config.yaml
n_layer: 11
d_model: 768
n_head: 6
n_kv_head: 6
head_dim: 128
d_mlp: 3072
vocab_size: 32000
activation: "relu"
norm: "layernorm"
norm_place: "pre"
norm_eps: 1e-05
positions: "learned+rope"
rope_base: 23300.0
rope_fraction: 1.0
qk_norm: false
attn_scale: 0.0884
bias: "all"
tie_embeddings: true
parallel_block: false
init: "normal"
init_std_qkv: 0.0259
init_std_o: 0.00551
init_std_up: 0.0259
init_std_down: 0.00551
optimizer: "adamw"
lr: 0.000701
beta1: 0.9
beta2: 0.95
weight_decay: 0.24
lr_head: 0.00983
grad_clip: 2.0
warmup_steps: 382
schedule: "wsd"
decay_fraction: 0.555
decay_shape: "sqrt"
final_lr_fraction: 0.0
batch_tokens: 262144
seq_len: 512
doc_mask: true
train_tokens: 1762000000
steps: 6722
dataset: "wikipedia_en"
MLP neurons of a small language model. Each row is named by its layer, matrix (up: input weights; down: output weights) and neuron, and shows model dimensions 496-687. Each number is 500 + 25 x the weight over its row's rms, rounded and kept within 0 to 999. Numbers have three digits each.
After each neuron's rows, "raises" lists the tokens whose logits its output raises most directly, leaving later layers aside.

L4.up964:497496481498509492475558484507484537495504513490519527508548528495488472485518452498515511513508480506489500467497458499508452524474488517500515518539510504522493497490510519506562485463513505505532484534542509482500434518479468479526523472527522482506506474498513478544455518489541502560466489493508511452550481495515468489446508514514504507505483527505465496549487461500504489520529508540536510506511520439496467500513522495527459479498537505491506481452460482469514501497482513510500489508523540479486421497479477475534513520466525490474500505507454477498499483497449518498
L4.down964:492485510466483490557492433494486533470493498508481495534506494486527502474514485523492510544480524544507532516441515487512517522497490489509509535506497466473493490495527482514523523475506519500483536511472514511484516472524509448519536517480488518491522470464469549479474514485521498493534531486489499468488559511545479486486515503529493508492467488523518489492494462517505530516456462529513484521504498522488495550516535492493427488492499447496479457538521476485566509497531479503502528526519478458484496464502491512484543494489468491526487478498485520510531490495481518468
raises: " to", " behind", " toward", " towards", " for"

L4.up242:468465516542539485519518470479462554506512495476526506509501458548472474546481486509468483507470530516479510519477507490501501457474497544465493491502493477491498451495548515472524499493493515508541520522483495503505513466499509502543488476530483487488539527481487537508518507464463465487484519544471497427478484539493464488516494510489462457512492490473490512504495519513491503541493500512462505509483498487506477526495500499497500495537506507536486529504495555515506533540485515533437512426484524460500520513528485482496493520473512483500497498503509472472508480537543443530
L4.down242:485481481497500468515486517500517516493499490531451487537519473484481512499504496493528503469491540484457525538510470454496459535514548530496487501482500507455497494480483563483523506487474488524531478523495498555502508471443521500541474501523498464511525485447504497477509481489491526511501530501455509520522534508510474488467523515503478472490492470439521502498486481445507478508459472505514487518515538494471541490518531511467485481493474472559528463511521548546530497513506518528460481485495441454456549504498555509485525505448508455479472458533493527499509494493506505471
raises: " −2", " −1", " −", "je", " +12"

L4.up2532:503457484486517509440529450510502515474498495498494534500489467504516525516508539482484517493518466514508472471490443524479538521550535500506505506489502512511479518517496473464495460492520481515515543478529515471505477510543498519495497519516530496425501482517524453509545486486492474559516523540528536532510482497472473497514507512547480519501517520504460520479524418541534491503521518513517523492483440535481502520513503472505509540540477550520512496498474505475507516480487541464489483477507452491503495499478507529494505499500496491453519527493473473483516482500465522490
L4.down2532:473535480502548519487528539509527497489493527502467542501501501499507496538469485490503478498515466489514499522492493500507513531503490522527497495487486518492464513495506475476476506496483485510466482514516474466516520489541466483530473534519484508509495514495525479471518495481487494535500434479493492532476499514536489501469481460503499470469539496471514501488523508469519507459451480463472518540470493509541499478468503515439504443518452503511510500469517515506497526496549486524498488482486521448531491481502470479464509525533495488526485488494525425500481466488492511528
raises: "ture", "ole", "onic", "ume", "tion"

L4.up413:491497546477473479487497530521506510510477564492492502489559501531496498506441530515485473494499496512455473505484538564523506493503499470502452491483521478502496502504493490486496488497506528529500513511495535491480480498512498502520539514563506477487435517485475496492497490496484504469475515505470424525563479467507472519520474474512523530489449511515481528489490511553501528537534491491458551507488459518442510514525519495471506546492516501509511438512515535467473499499486508515539506487457509521522527509471478516501459492490500503505465490497489461479448522477508510510
L4.down413:521525508540498509489508479490500492479499552470558514471517533487505484492504464490532491487479518495507501523500536534545480480539520488471465489477521506472548485525503512489528502518482496523490500500475511509470495517538504475493478523543546510479483526492461467475479507505517480521483479523491520513536544475506491479491491494493515495529478556529551516512517475514522456455498476502460519497485491505472525450499503439497465463533535462496509523515523493499506520496492469524543456506524494517512500525475519515524507525540477483496517531566496414504547481480546506506
raises: "er", "t", "an", "ers", "ry"

L4.up2887:511508528512499494502524493493447498475451524479501489482520460516499498482565528521490499479498500511521543511496461523482532485496531501544492515506502505535514499518519515515546519496534573497490486533521483507526494486491474474497503538505525504511524497454494498519510479470490462487492493501490475469470461473485500499485488503512516516486506527498511485506511455489528519469557484453485547474514452501462540492501457540498534527498506549487517498453501511463479487486467530482514482507518482493484505486497461494540513522498559479522459506484464446534501498505500498486
L4.down2887:522511495503430511527492445486491492527486546539483460485478498473437481532520476531497474485503477489467492442479481505486541524449530488447500483494498511468489521546528491492464539521485491519564521536528523517510506526499488518495482497509508418506475505496477489524450541502472494485504519560491439511494481533456515493494511532523493480532511493471522503502527500467481415499494542496487504481498486460515506483544468485470520532537530496497517507491480527500514473494491513498509489492488496503554519491516529483518482516505463520519519554486459485506504496461492531471
raises: "s", "ting", "ment", "ments", "ing"

L4.up2110:502499485475481480476508532482526447439501503508492510509467521541519513485528510475531481510499492492475490521517458518486487424534478502518481518508558549521501485519519466514509584476498526537518458483480500487505488500521512465546516488488487473464536513517510509513476503496520464511517516500522501468538509518495508502480491493518543519444505504514507511474480455478559520499508480481486522538509449511490508522497503494461457515535487506491522501471501509470519516479504506435472491498469471508512546529499489489557490500483501554503498500484471481516498516482472475509
L4.down2110:497498472459493476478484470472465490497490506494506475535506542460521506468457520534455481500523508487474522496517492486532500451513463505484515495456480536506482517521503472514497493541473522499488519511436475460501478529507491532465459517522472513482508513498501476479494516479544493489475470518519491465549479495545513528487479508517480492510502513516502542436505511456505485502538500461447535520471491486493498475542512482487530494486498502490496488517550518525481521475521520521526519534491462513530497509517532515520493531507489472558537474521495515545507481490534470483
raises: "des", "de", "o", "ez", "s"

L4.up1209:522487533510489508491506518527513485525525502459474495480529476518520539514523513488512501512530486579506511498490445510485524471494491517529491517515486504504508467544517555500524530475519483537517488519505460501489500441505477501489517479531520471515478521495487507481508487497488473474501500532495469464523473497526511460499449572503498496461508532494487509488566461493502544476515543468476517500507489525447473473474514525475494510491485519521482495515484498481459520532510527513515527517509517481503493519488471476550531464539537497537461494503495499495524457520511502503
L4.down1209:496526495456477516472551499492500486468546505503521485509516507517502470528499513561504479512507537516545524535500447505497482501484501510518492512467547481498459477471492534521524488475520500476455517501529574499509475506497539498500527513489445481507475500472458511539546496495493506498516490495500490486481511518511515503456484482534501513511517511507500500535513477511545490484450447445548499472494451499501512518557441515523550460512518483491510507507466490522495476538530459475514522504529446444463516487516506487459497493432489482510488463541493521524470486525514505485
raises: " such", " including", " where", " like", " suggesting"

L4.up1499:508489521535468518480498515500480458541465515485463518493523499515514515508502520514496468483510495523529510533511475488500501515492526529529499507484540502508505478524509494484516470490480501485506518511472542476470473500485511514489515522487507475479456534499491486487498469489544523506510501504461508523486504488497501548490487574551500517469472486484502509482478520458474502498503477460496519471479483454496484565519499474512539520508453469539465487522499537491513535533461500460480516443463487479544483484475531513486505519505514522441507467534503492486482502502503479481
L4.down1499:504506539486486508504519487507520490528477500517470480481502508501492481504481471498500513515483514498491496468528472533487487485520534532528498514471512504505517516485501473491512488463443498525532488477516476484513526498512464539519520524501507500509493523502522533508522524511499476500495498504525514514484481504497494499498530478490554545485518469516493512512509488497519496517508483471509467505482489506522505498538459523489492489524484510516469474521489494473480516523502465482476478482499513499499530487464494502518516496465493528515462491533495537478483498537494532518
raises: " (°", "===", "====", "•", ",500"

L4.up2640:522542509477524438496467490543520507485511472492499507510503503508524470522525533522471466454498499471511490515495506499488500556525472531553525460543535502459520504498522512452517502492512507490540483468530503451493484496491556511511516483458468514536486488487519476517469505485500481518521506474505518481496473468488466486470490465533489512506469526512480475531498509482507557480498467541499474500462504518501486496466539517541551513502483501494492460515537495522522533480484493469523484542509509488483511491506537464543511496499507500468511539479458465471462529480585504514
L4.down2640:493518523472451474467474476560517479502468544489503475515439536487507451525478549530516495473487483460539459470480558490514516478477446512551479482486519492515502530516505515495479518528513493499492509495531472519458498489508501507561552506486477473487458456456511524512505508499529511513469513492483528504467474482525458477532497519460489510484472493537538523485559520474542521477498443529493497522498516525473498480497503498486519499494512493473477514520547548521514509505464490485503470511507495512467454513483474483488523499447514505523548524499502460488454477508522509504
raises: " Starring", " feature", " play", " plays", "play"

L4.up2507:462507489506465490497492472538504505514509530482481471519515520543498474490534482499476446512546472501487496500502462515536503482517505480493521464469533516511485448540544490488489538515485524501529483510485488497502521511513507467517502532509529480495473481495477497486508503478455504488490499500458472493486443491541481500496493540492501496470519511495512542504509546532499494517480497520462549494436501508448490533536514511471477470499544512508515460484513498526498516518506487470478499533500479559499487504506488490497482491473484484491489522476556467485532519524454503492
L4.down2507:468500520481516517486469511460500493489470476506489498497461504451529471470510505481520489498543488455564525484501522490500552468537524462511510541504552500542491513514523482533506503496516484461519509488525526530492528522501505489498526513503497453497474476566526498448483474524487518472474456525462509525534486528449488532461543512489526479492467525487531530504473515502526477510544528522479491503440489472495466487454437473508520488514512537492508536503519492468508512501521477502503495491508502524441449481474473469524500502498503485518484456497509497460550501500508502509
raises: ":", ":09", ":13", " follows", ":26"

L4.up788:481459483525493563483501529504475524503464518489530521540472493484526492557495475538487508522500533482505487439523468502474487485496498492547486495504523486480461503550471495509526486481536488467529527541490497518479510513517513494542517486510466480494471519490516537520489498488470479523522485498493482551535494452471457475481504507525483449446509531489517473445503467477452467483495503529501511559459474461538486507505487445541462462544490507535516520516491504506499466495491467458483536482520523470498479503506493492473469422466540522472539503472527430500456462490501479475
L4.down788:453560519509488492478504479514555522498484502502500508539478493496502502505543512497497497481503476513540513500535516472521552475475512479490504492495536455501512506484495524515500523527504480463484518520518488484531490448527492462507511490472517513528530463509464456497498481471530531480479507509487478491494485487507455483508495467520548504498503515493493495502491486554530571536489469554530514494495485536479492480524506554463525487487508507487471486516486533499482545503550510482479498501517461554483500506538543509552512541536532446475492483455481512541503472489443524522
raises: " its", " his", " our", " her", " their"

L4.up3008:537439477514566535509504497477540500510460518511493519508545514434506528454496550489526486515467477529494480511496528521512477512485494487523508513484455526540509541472492511499506547511530558526482497519474517487531475508515488492507505502504533529480528505483468476464473475492501506499480527507494505511540486501532504529481485484537508512458506528467493517476493500544524515508534439464535537515494448463513506534527474466470505517486549520542498491425535544467539509511489512474486507502489479535507508508451505481491470491488493471492491503500510512483479497447478479521
L4.down3008:520486469503508502535531518487522498497502520539523496522486507488510497514544482526516511500473488537495488496529535510524513497444526505469506518526520482501492525507506514476462487492497483522532524506512540497482499505514486514498485522521507503537475466472487496498485493484443454513481506508478518493531454481537480468525424544472501495515470557508469514520497513469486548404547485501469497526487524501521538471526496500483518496495529525493486484466549478511493526519537544467501495490546468510507493509475550473496507564506487523534505489506503501523445494498524507495
raises: "nd", "d", "nce", " true", "ring"

L4.up2:526518490548527512534517502495484535481510476503538471479502497511443510543506491462524532496505521517472517467472492520509528485541461486465470511548539471504503515485533539481515511479530587507481476516495507493531508549488532504506478519500489487491495498450511486496518476484518497491519486508497547511473506506502538511504525497546505520507517513420504508436504520532544488491529490490549522481497464545534461512479484462487524494531568468506479460505464466504464502527468531474452501483480491524516457542517475474493495462504513510490498487478512508482509491522511471513
L4.down2:468505509508478498512501505509496474476507526504452444502487506494455510483455473497559484508481540508448529521485480500506486515515509456523542451511536512521496503510514492484479475551521515494505483503483474477507472506501527524511513500532506504517504507536478519499537464457517488499526482525502507521513512527488490521470537504488528511490483488502466500520509494473523465492517466470516458462494497511498535488521463470504527502525558475526495538512542482490508465518479524466471525567500539479489487503507521510509485468459516520483512485494511533506494505502494481498
raises: " presence", " increase", " density", "Professional", ".44%"

L4.up2729:502480505539497508473519482523530482500475493500478472496535480525467457463454487504485503527500494496472514470472437508487450502510464527543496460469491512529500469481512557511503511504564481529525501464508524531519512506503492485512546486528515509454541498507500504503489492506508508488532517519560538486500510537486496524483530536529498510516513549514507445474511464519519511484519526537517540557486504488472485527513482520552463542547463493509536477424495514496488520475482472491479539503477524498501550491471534523479504468468518487490493472515501443521517511479489512515
L4.down2729:471482516481479476519497479508473546491482464484493515500482485491525526480498506535507531538470505529476514466482492531486454494539534523476510476505528488496500464484470518524528503454545467468541508486467517473518546498523520483516458489494514485529493532513480499516550520494500503471504502457501497497483472510489503500509533510496467508463482510513532451470530506492504496506473430481489525509517472485547470494471486454475525481500469499499507442484548492504544486471536523493513505500477532463537517475523514494444463490502528466512496499482511464534541520485532481505
raises: "ive", "ors", "ions", "ion", "ial"

L4.up2237:498499457486534510469486476462507505487504503473549478498515510516543495474490536505493499525508532513511437494477532503527455536504491438546508528519533538533469514508476534495527476467565511470505487516508476471472485499505505489502509524505512525528522493526535478509504506480496501502469504501532520511588510460485468466468529491483513494516568464483486522507467544503524471479525491487511558489510513483512551518481505496491521504468498474525482459504470500451483492493496492451504511508479508543488492535474511499501488539487500485447476494436512499475517506552557531523
L4.down2237:541514483456567465510471534503486509484516497479485496459502455551534532500489501477525504473498516504482456490483508465512511551490487453531512464527462461472507492499511458511507465523545518520498471544501522504515494460494484501475480564512509499504459525484525497536513500555521484462467498459512481531482506527534525497515463449487548520499501457465497511517498520511493516490479476510454478515507516489497526488498478485483488511496477463479527476489531519470504482498586462435469491534517495486450516557525503453497496487525496502494472502552526496488487502452500472479
raises: "nt", "n", "ns", "nd", "nce"

L4.up803:535541515526475492521510457474507505514472577469501488480475530514521538529520520491519482461524402503487503515506513489519515536482491503472478473519503507483475443460515499497499528496486497487496481491501529552495503492502488500516538475538524505473453480508488552510498481511485459530491460475538490502530506495467502520511512527469556478456485527527521505487479470472538510489490522520517505450531492527485509467501556504495491522530530468518496475475446482497498530491496469487471483491511490512521522537473474500533467494520495502478492475516509503498478500497466512499
L4.down803:533461479491511505512479527515498449530473487492468512481495505476530508512493501514498501474497512521514481478481506534497504484503492484498496527534466515484475479524484479501515497525491436533482461478489530521502500447554535505515503521489542520506554508476478508438451480486523486490536471482508483478514481472502483520496499494503494511489552534537523530480444448491488454503510449486461462514471500502495509526535521444525471514453502488523537498457503493513456478530490517471522510534509502510515492456501467498482513524485491488488498488497492517493495479506476495469
raises: "y", "as", "ies", "ation", "ations"

L4.up2367:531513511480450465536490464524529521558518568505524496481511513460505526471518543508498506512502498518475527525481512528496507484524478493502509487601463501516488486539504484553499509470507446519541461469487514546497480484504502496500484467524508521489516486503535476469535480450486512511464460510502518551511501516442507470462491542508538488489511523522513500487489448515477501525532473483489496513518440522471499499553517541481488501463519512510519506452517489497485507470500537487476549490474466487490523470535476511500504515461530502479520526482493483493483484467497498502
L4.down2367:539483526479493487532513454504488476471494553529553530536499507511519494447506505506501488496536482535468490459518474483458513530525512514532463483514515508470484470518503485493526505501493487483472514478519491487507553509485488551515493436497505480504529470510503473480487515503508502515507486504513522463516500472481483493510524460480497491529510482460507482489488470542521508487468473517480484542498501473510506465465468529479547491483496546501539471496506511491466521468496499523468462503524502482490513488486484529498482477461511467485460507522493518478463512479455527516
raises: "ual", "ation", "ed", "ing", "ment"

L4.up156:512497521516500515469569511494497488521511518495525437472503521492550527492537507476503475507522468488495530468503458567516447545499545558474549498484489497499509456451495499522521515500507513486527511492491532480528495469471492532494503518485515473469486516480476486536456480472502476485517513507459518502480495481527474522502534487494515462515530494511490485478498460493520517455441513509527509513524461540536519542512579537527548468472513487509474480506502523476503497504496518510447536513497510482497534503501481502531488477439494515487475493521487506477506502559494532530
L4.down156:507503515499484500476548516514501504484540487491494498518476509491502503497498492520506463514542475519499464527540488522519499523491527532502483521458493578486484447512509504495550510527521492505487452542481523522492491468488457462502498475497505532499470459507478504504511527497474515508498518476495520532515515536524497511518509491502528501466486458497500459459523474502474513522474498498487518510548553505463475495546492490464469493507493504483482515489509475480515576520459460506468527516509502513520501480520507500542507512501502467532443500532526516498490474537517490454
raises: " countries", " country", " species", " state", " communities"

L4.up536:502512501488510516518482499516540502529467508504526504519502497522510493519546482510505511468513470511474505508477413476534518467504506499480508481492515520495520488524484478479487546462510487456503509505522525466444490540533471505507489515548519424437513478509508495509479515542509448481484491521472529540517472519483491485497508501533471518517458502524475500462491512507529495500495502547425559510489488464476492498493472496482534508466532485504525485517464542474476532490494488459499523494511458460523499512466504507492539566475490508498473532547529526508484469485508508596
L4.down536:529483497505500493506469476486525494524499505503521501499478484513473496535485473499494480468499523518497530507530507527456516525535521514525501513506518475484466430513515538541505480521465458456500512531480449483503506484470530464473545507489521517481429491475525452510510510553476465511501497491526515508524518479560516452514515529527504479502492498511512488542484515525546454493511494477495488474504497543423509462522471518525492549480504469484492508501509504509525513445508487459533468497498451525511502464497491536515469523529518483476468486532505485496506486486514516487
raises: "e", "es", "ese", "ets", "et"

L4.up2559:521498524490499537509510523538453489532505515494488471513523510516498533530444495477502483498497494532463492499502452512495506448493493481535545494532466534516544507503496460497487555493503498482533480524474462526456430500434480522501497508474522519507485458493452512522468477490473440497479520540518500492515486501522453511522490556531490485504472549479498517528509469477496520498480524532422510509471455506521511552499508501495499519518541499521475483466498491533501494561463533514467553548496526529488447458466504473467532535508525470531476542533496526497511508494511501517
L4.down2559:505539524502476507465515488485502505503512509492473476439507530534523482512503482502489538473503514530452502494478550481493523509507488497506496490545505484484480509541458497444523474488490472469545548505475522507477478472523532536498532499469476509522480475479473504541520516520506478511506536476514514490503464473557515503509535479524510519488526491512505517511514484483464521524498507512493521532516498506497506451506455484532489477483494509504505502444520496497506512490539531495481515497502497495524529475446530493463459502472504519476541481511535487487495545481488517519
raises: "%", ".88%", ".6%", ".7%", ".9%"

L4.up1622:504494517451486491544525482524483481502462520479492501486532456505517468542507490498482494517519522505509472537514509461517500525520487495525499473514507507525513479458579513487490488520507523481491484457477463555487523522493486495519476523519487526507500484503473474525491487527519520498476521498470505494484531499481511542477517485490498477484553480504508490465490478471512505500505487520491476522487498494478499514541508489463537532454548487495517515467509510537540535528466497487451470476532559505492510486465510511499494472512538512527438484500468483495436496560480489479
L4.down1622:490481515514502480524470471479557488499499486515508506521524481497515514477522458515512512535418469504463515514507493528531507471514495512475462515541476497520496498543477493469458481519552513531511519513518499515497524522491520494544514506546516515480532466464488494491492482505475454492509508518515524497510477501482510530482526471476523483466560499527526481510446485499470483528488441485474458484538489472506515467497541555502543530447485479484463481506508480483528463487519508484442525506477520495479513538476483513529507498511489486467498475512527483518479505521510515493
raises: "ological", "ologist", "res", "tor", "ology"

L4.up2812:495470463484549515543497535499511543479512528450557542509518504530569485495484486465498486495516507495519435489471508522543484498519447477477517459492514496468439536511501491472454485525507456476518487450495488490471449530509517542546493499527519491523475506529494462516543471497500505473492512509497459471507462444537473491517526510464513494519480509495509509508483519533541520494571475510520517525503524493493485519573491504491505526453512475481484500499439486510506510550478490490507468487524470509526490523503497530482485490486529538513464491505495480449481497560531520525
L4.down2812:516502461513561496581484485522470493508527525493526520530525446515514522476510475474506499464493517514508490494505481490505498491513499502505474523518508545476495516500534489499516495536496479510520509481506517536483477522477522506477530551504481477511471501464488522469491493540509470500471501507503531520467509543493511499514518480511505521499502491523548513501511530504533492497514470467439514459490526473489476460495507475480526506511511509492514483512485482464540494531473505514459479499509469548553495531510489491471511476492466527532495481516501481497504500503486539492
raises: "h", "m", "t", "w", "c"

L4.up2795:469478483489516513508514523499473493569485503497473503487500505522477479512501458503546517514485476496487488478459518507488471473514509506492526460528474492501524536492477489547500461481514469464476515519476486505482485513446477522531499523527535495513446509521533453509436451526472471516475499479517483498525449457512520502473528534501474497522509504490527530504505506530530545476514485523505530487505517466471508506509481513554470465528487498518498487468504494449501494518518512491500484509541564505512469490489506508525484459478497530515496502439538483458490489483467512529
L4.down2795:508549465493489506500483477500473458535538481503483490539500507495507499506521548504514500513496513527464484494527475494526470483526511529469493516481508488478500486497528515491528496499458464560509521506514465554497465497485448521510489495476448507515506510486521511502519448466492486524524459504494488517472502507536501449484478533484442519538489499511489537527512498527510487507515494521493478523494507454507476508516465480487522510486509431510460480497516493509541515475526514483556512501537498481478465507511532495463523522514490467515508489463508501518506512492476530494
raises: " million", " billion", ",000,000", "00,000", " sons"

L4.up2730:553495504537504503524559468503534461511508484486504539505486480459519526465445499514498481509501469517504527498552510531538496453518520496508489433520511524509545476536510496501490551466505522537497507501480500475525536531490515503498525531493466524506533506487469488494479497438476520498450504467499515486501522540564508481493502500521506478504504528509493470510493468536500557531524516510521481459529489464493515517473490483515531476500467523487528510435455495503507477468500514510482543483449485526492542487476515481497481507524496499528502490512511481491479534470491508494
L4.down2730:505470455508484568537482505493497486433518478496478494488543513483561482493496482523484507531494511535530459503488506488513457511490486499546509541513437494455476530522480480491435510528496518513517515506536493491494533516519489485499530495503523515484501517497520507481490479492506507534534487486508519521515516532515482507480541527490477504511495516448525451532475469487515475550525508519498511529500470524509455528520512495478484490543518492485542463475470519516493476498506514506513512501493522451495511522428508528475489493465490490501508469503455501478507474502508494526
raises: "ities", "ion", "ity", "ions", "lio"

L4.up2384:463465492512545470549507484509445521492467512490535502537519506520475481490506471478558517508486490539500541517544461517516490508497478484467494525506540520528484498494520522462529494503522479522486526460534462468479482491486471500521508526465569529486473511489473515503495455466503512530465470509519494531517504500527438496483520513517527484484462501482475516507459482526452510485519553525527485477533480482466495505485561531525459508470517499555507523485524542516472504527519489467527503515478466502487536499496477507485465487504514497487505504506537538507510472505514499474
L4.down2384:474511502493472516541486509495507495474479471535511505513504525500492495469436503489501524504520527482538502506478456549537500503501472457520441520531468498471473472531476520517498484494498480490507525516498508501455509478471521527485504525500486495516493501437477484495480495488557476464493470534471493515457483496501478490515527506479461460569468506491496527467498478497502505513494505508523484490460489501510480453497482476510521504492552518498502489501498473528492481524483483487501465478475536463522480526480564523487477509511500513499526452462538528518524513505515470528
raises: "ers", "er", "rs", "aries", "ish"

L4.up3006:453480535506508514494510532492494520503484496469544517496501490492528554480521516541536479546514510487505485550543515505519496506532513482486529506548542469570513519548509514493497541487497527484529484534557517446470492524477487534533519502497525445491499468477529473500504483527502524519485553502460553450513514498482497518507493541562492480503465495518480529476458454497465539484554512512519478472533531518516516558535505553536499477498462495492499502502524496540483510518487523517504512514497493475497480512463503490466493506428502510505468515507506474513486477506488474530
L4.down3006:531554462487503509454503538469543525470509512514500490488532495480513515488532523475491508489499506466515484535441481526482467454476518493491497530474463455480462485461483532491526472513469467498498501587448506518533503484515527504513515507506533557501462534536456525501495460466542531500432531503524520488517472498549494492506478516508511506509496506470531512498489514507504430547450522522510440510487513535493506483499509448488523515531496490492485467464468476490535533488495501495494496500504467534512515502459448520535490505537457459531540470493465470529490487506490542482
raises: "i", "is", "d", "k", "ks"

L4.up556:488499502516504551503526465467462485526493506461475532468511462497539509507490474486513492497465490513490470514485520536482494477546513536522494461510495496537511529530562521479534550480509444486554472535514501527466505527456502527507541548510504492464479508507503462539481499495485478488518494474486532497493476499496474508522501515503476489523496526458506472488513498538520508475505564504499521520504481471403477478469526516529483556538473560517509508462463494481513505448491509441491508483546532498535521483510498505495524485489486481449508506490505529484502479485509498484
L4.down556:526489497471492469490530494515471501463514449504507544491462504528504517478539473496495498489438509532521489526540463542488522508511470503489466470474491452492495493467500460471550502485521505481527477533517521463527481529548566464509477502534510471505475507434475534511481505435471490485479462464511483496515495552491496510534542497547530529505504480548487503523496475471528516490501495482486508510516540512456504506472454518484507449516517493501514498488489465474535484515507506498504463463526497522543533506452520557468506523538468484515512484501532468493510563474524495471
raises: " size", " extent", " style", "work", "house"

L4.up1711:498495430496489470511488464513511519480506506527486466502494463538501505550503511459487496446515510511516512506484464496486472513509526512508490455473535437473533514477500501512515513468506478480515517502530515512473436482465476496489472496508503543495536466549486458505512482488473456502525494500472509508489479502500481508525497544520496516525448484487477522468521446501503544541492445479481489433504457519545521506500527511535555494491572525487486486506506494514495514528465493476467501535485506501504458497518499501527484531542531523474483502501461498475495522470518531515
L4.down1711:501478474511512460506449453502500488503518539521479473529488438520508479474476492508509508523481538528460515477502509494523525533483505503475457501494498521493501483521494504518522494501498514513476493517502515534464501498504459478514507510491513469545520496457475517502567501473503474528490513533495514534506498478504538500484468518483487508477506485487487492515587518492506482477506507510462473485473488491469513500528481491519483510462549543458479481497501497470489505504461507484514511468512528473547506494542462560490506496528486528483486487452533468494470523404487473463
raises: " judge", " court", " Court", " counsel", " Judge"

L4.up2244:504496503488497498544529485494534510507492466507502494503528471528478503545449504503529499474489511512507528515463514503499549472486521508512474507517547529498516493495473528501549497471502499496491498505535485510516479531515526497562478508484463514499517530486508497497458514478468502493472504494506499483521477523548470514498497503541508501496475535477471480530538503474495467503500543472507506536521469456505499503440473468474522495509517497500542514479511512482530522534489540494539461496504437471535470509496480480504515529516500459493487506481498453520544507530476527491
L4.down2244:492503517461465485514532483496526489529503498528489486494467492510506490523435515524469515520459541483489534526468492490483538540474488513500539559505543562502541450507532455519517484527505482499481513511476533550524480525501466504504460549469511544502529505486523473553494555508505465498569486488557488518497476487502493528484516476504496512466467486455483488489507502493535482510497426550502489471514522481496485487464494492537473492526559499497514516530518495493534559556555547516465486425469484488500536500469532498520512531472479488506473530481515504492498447503498521508
raises: " to", " To", "to", "not", " do"

L4.up598:564496517473486513487545498518502494512470490492469489522504526493493480544491456556484476518464458515476476529476503576484507518531497493464479489464491503510513463493508497539504519479509522531497504430498539500453505520528492469483549508509498474519491489495532529488444494482461510507493500559506516526517507523537474479532493517511513503472521528492481535526440491507504520490530540510491495470465508490477492501496522541488507541548551509525513455447430486501515509495507509528515533460492490493529527446448481501454501470517494491527513476502517473509496509511511473509
L4.down598:528575520539469494534503492442490469490508541492475487505506511473513521492539487527516505508517511449482445517502519504492521493489523506567480506474519490507500437480483454499479491501503518479522535463522518479442502547516488464495491484501501491489508497570515515484483494495527509466480528500492533515528476532471491491538512502521531508512488495487551492489460541453493510539502500512517506473479500529468514506486505514487516498498542495517507478480512514541450528520510479532470523554476489530471487536499462515507485479506514512484524503479528531537487506467504487481
raises: "mus", "mate", "m", "us", "mic"

L4.up2975:508513478494547501444480514517502507555504523448491480492544478491490481505499481513550465514521502498485517482469506540483458478530488505496493525472503514466529506532522511490555492514458493543537474493520515529496480498430481505499512535499555509500483512493538455524486498503489462482460474516495480510484475502533461502459491544519514537539428499449456492470517510495511536429549471459493436510519500516499523499523546504498480546475513513508471454468549497476499531522507511446488470483515514489499496482486520484519475485500486500510480541534490461494472488453509531493
L4.down2975:497515507528467473530533493498523523499489525465546507509530543519423484466509531505517478508483523507500506532447481498496516509489536529487481533527484489497507493502479544495514520479483511490532512482469526493514556472463539526477463542538526526525481499477528511525522497490508505481483471532514500491507516523492454528515489509525487489530514496527514545450441479524461483505520516492541471551517508517478521481463502497514534494493498488524479511522509509493469529469512528496485459497497537460518489469480442507527535463476516532493471479518505495493539474509519520500
raises: "al", "il", "ally", "ell", "eu"